From a checkpoint of a small transformer trained on Wikipedia: 4.94M parameters, no position embeddings.
MLP neurons of a small language model. Each row is named by its layer, matrix (up: input weights) and neuron, and shows model dimensions 0-191. Each number is 500 + 50 x the weight over its row's rms, rounded and kept within 0 to 999. Numbers have three digits each.
After each neuron's rows, "fires on" lists the tokens most often at its 100 highest values on Wikipedia text that the model never trained on.

L3.up742:512490520480497383529470513497413536529552487421493593518456537538553510392460492412502587487568556431450511641541432530458449452577502493569505403462515452471452476414449435444538462540501495558462500484560491475529507505457499527568479464459520529532409420511455547648477460592388563502472521491476499603498521498491394430503466471465453528543591518543546499508512429421498529490547479444581469508490620529468456494542446496506468419521513524439483486440508535476467549473434532445555452496528524522559526529579539537477482580551547500465616549515484413421522489472512431591
fires on: "t", "re", "le", "h", "se"

L3.up246:512515467453524530456452550537555459564494526481536549431510506431537422402516481358431532426504570579546465525460513537534463540508409374486497598532496531549548501564553496625516571498449457522561559407547497517450486457494490483463517543500527465416507460572423542532498428573513459436527532419550522482383475489516504547496578524521461483565548429545526488494504476589480441529459520615392492540509565466456437520527507473477548551610470460462499490506468495524541436569404350525494454532564435492502497509540546481580538463466533426499466532436518448493453566424530493545
fires on: " ", " |", "0", "im", "r", "e"

L3.up325:519566478387499445477496602489455546426552458496493617491544422473523464414501464455453544462540587454491460469503605492497504492558459521456457549420443417560502515409456525531482516554491489547438480481543595526493594615479552486559484518472573508526446509538587554652545469468454498555477485400472455503508498458522530498562428532624436490480477526439472481513473490574554487452527473467562380475501504449591525408474561522473475534482445464518387569530558517527491568521531483464504395445498468436547547472478476548476535574475532537444512563537477417470542490518449572572
fires on: "re", "ame", "areer", "ow", "le"

L3.up345:569415584463499432533583569562477521515519452477466424479515597577581548537545589497529528502576498494500488501493500490514551401491486538518357491465411465534562453467480519462561514434451580554551491512541531560527512516557493516522493550572453504497582467562479495540540400530471588478469630556517501524448453495428508414504526573499478495485477435484577563507510495421496440539517517554536403437406432418362486491525527511499487467407484469488528483559489398449463505473540460483483512488560547539515523545517608448546541494464467374480521443620513432511468435498530432480
fires on: "5", "ul", " includ", "ed", "um", "is"

L3.up571:416457437437531512507488498538474544541513460529510475447369455591497521511456439493517507446500457469488504477568559496432517555464432467425464464600492493386522489424484572549670520524605410526517508539581438485483462565554502449466526493532477479464460503419596520447496450383546494457601522523533465535550463583514458539571538522494537571553451491491486547540453551541545546498566515540466422444528474479505606491465524523513485502501481492454514480517408425532440404497507473518460456464559523472518497509532465553495453526448612431548393597501469660512520498521437464508
fires on: "in", "il", "ince", "o", " W", "at"

L3.up134:388420458554441521450496441498490425541453421505521485473469569487529455502517516472588437573456540602527465512506523526478481504474469478500466451467447558477497502512477527563446574556568492495530546415350564433554525528492487547492457530514509516505463428491397488459503454569480488457528382401427499493489455510525566579476624502514484560425558486476450544633500453619478517521509553472473512645466504494499538504582538464529577488520520507539521426504515518509517441588529392458459456507517501516466573565488493525498439489581554389409540430496424509514594527550537537491
fires on: "g", " ", "1", "ed", "eng", "d"

L3.up749:640458476473479546497502534505426497503612478502498560487540474479560499454450569514490490552469464532458456448559413490430499463554490491555372538511489509458544464463435425548496576457547496512382542530480423514508433553525490516535486539554552516449583474538613516362446489446561594597434496456531556559504511495514516495587446495578634475496470486531546467528598622514449481489510529464579546466420465503461456426450510547516458475522443537512501493500503513508452515591471471543451481457525471463468479467538459565522532515432547549373446473431544514454463622541518421487
fires on: " cons", " comp", " res", "ist", "r", " s"

L3.up379:494468542506536566517468507464473531470537552492458521604483593543467489473508451495463492449460571460472489413431517534531461543521493485623496520573496476450457387522516486534527543493581483515494492563418498457596556493477450486525512476550465545459503567516553517440458480490518430469572524549562432470558529445546458530421527489612449488569535376411471472548505551484438537453476596506518517494341526566518477588430486544516389390583469499488452528530526607477481479415491487430477584565386558472502495470468564429473531548502481524471536519545461477561507488527608412431
fires on: " |", ":", "|", "ass", "p"

L3.up550:466469507483514470455430437473532510546502382510450491602557486489486446400508487501500526495542548499476384536492446510516421495505578399487568435519514413519544538554437547591455530556505508545469488521396457387405538419387500484490478484553576557476516461438474477498475574432534522529478496486554559575482506526469516551486590506502513522457432526484515420525537459487448456525484652521492438579567603551499537500442526618503583463502499507516447498516548475500434462527568463419458497531421565598434519434523514413435532520476545437504543498642513529535522521490530485457
fires on: "g", "v", "1", "d", "k", "b"

L3.up52:493532488482516416543433453468431450461505457489438539499428502408518469450434481582428438497450499495506543546489526572514450557567504472463533554497538508415598645487420532574520572551499539466559547501448485616504425563449461422476468458508456468569554505454478487490458492437453522488458575459591536519516563537462508528537552597550448497531535489496500432555496577520499517567497491439578532491497558527436494444435544507508526596527478572496513457510395637481572480522490554434509460541313504546472532475520584532519485521548538527497489483421457433445448518499434554419
fires on: "ction", "up", " again", " November"

L3.up110:423440494487490534500592504423476443420563517522562465447504510501464472491470537441444505506472576475527489471540476502510443554532435479420545462403605435514567484414529504526498525489465440557550504521623379475507388502597543575453477443544477424537458646550556564572526453558674494503573463506519445515466506462419578489525588582566516489570541469461535503414479554512470432491539516504469476549523464503460514571460373560509555508588524451502512485525464472487497535479450449612444506525510445503433526448490513532441476494455559489546482500535492538513429465485544462456
fires on: " |", " ", "-", "The", " The"

L3.up587:548414506478440531529436521461490507543549385478476400506371584447466438514446443493603528497470523545549624431531449528557527463384447506480516563522567474485491541485480486500459513524563415470428529525500554508554436505522470538489585438454505590501493482508499475490452496484529360538581542511549434510490557466504444490505523493517460484460607528478496541569436466530516542531441478569565587429453438433521533573510524555414571490538554584522555539547498520399433492372605583481484518535467432505470458556434502455636495489485478449536504485533487493462483504469539486542
fires on: "0", "a", "ass", "x", " |"

L3.up152:521478490536484423499486547574504527594495467468527533426489469602454444537565497503495506444457568490414539492480569531501480494487570505469593541472411363477556366484506547408439511504410483466556446485483491531432432539520451464499574559493498509467530470525539546531559453550509589541393497528563525575568518477418620484392520542481573519515490441457540550610525448479537506485549478497427445557482548520504515491494401503433539521534486429554486478587517550479469467531476415418576481484470495470618436592529529455502525518534505538490426564495436544452451470568538440413
fires on: " includ", "rit", "is", "n", " serv"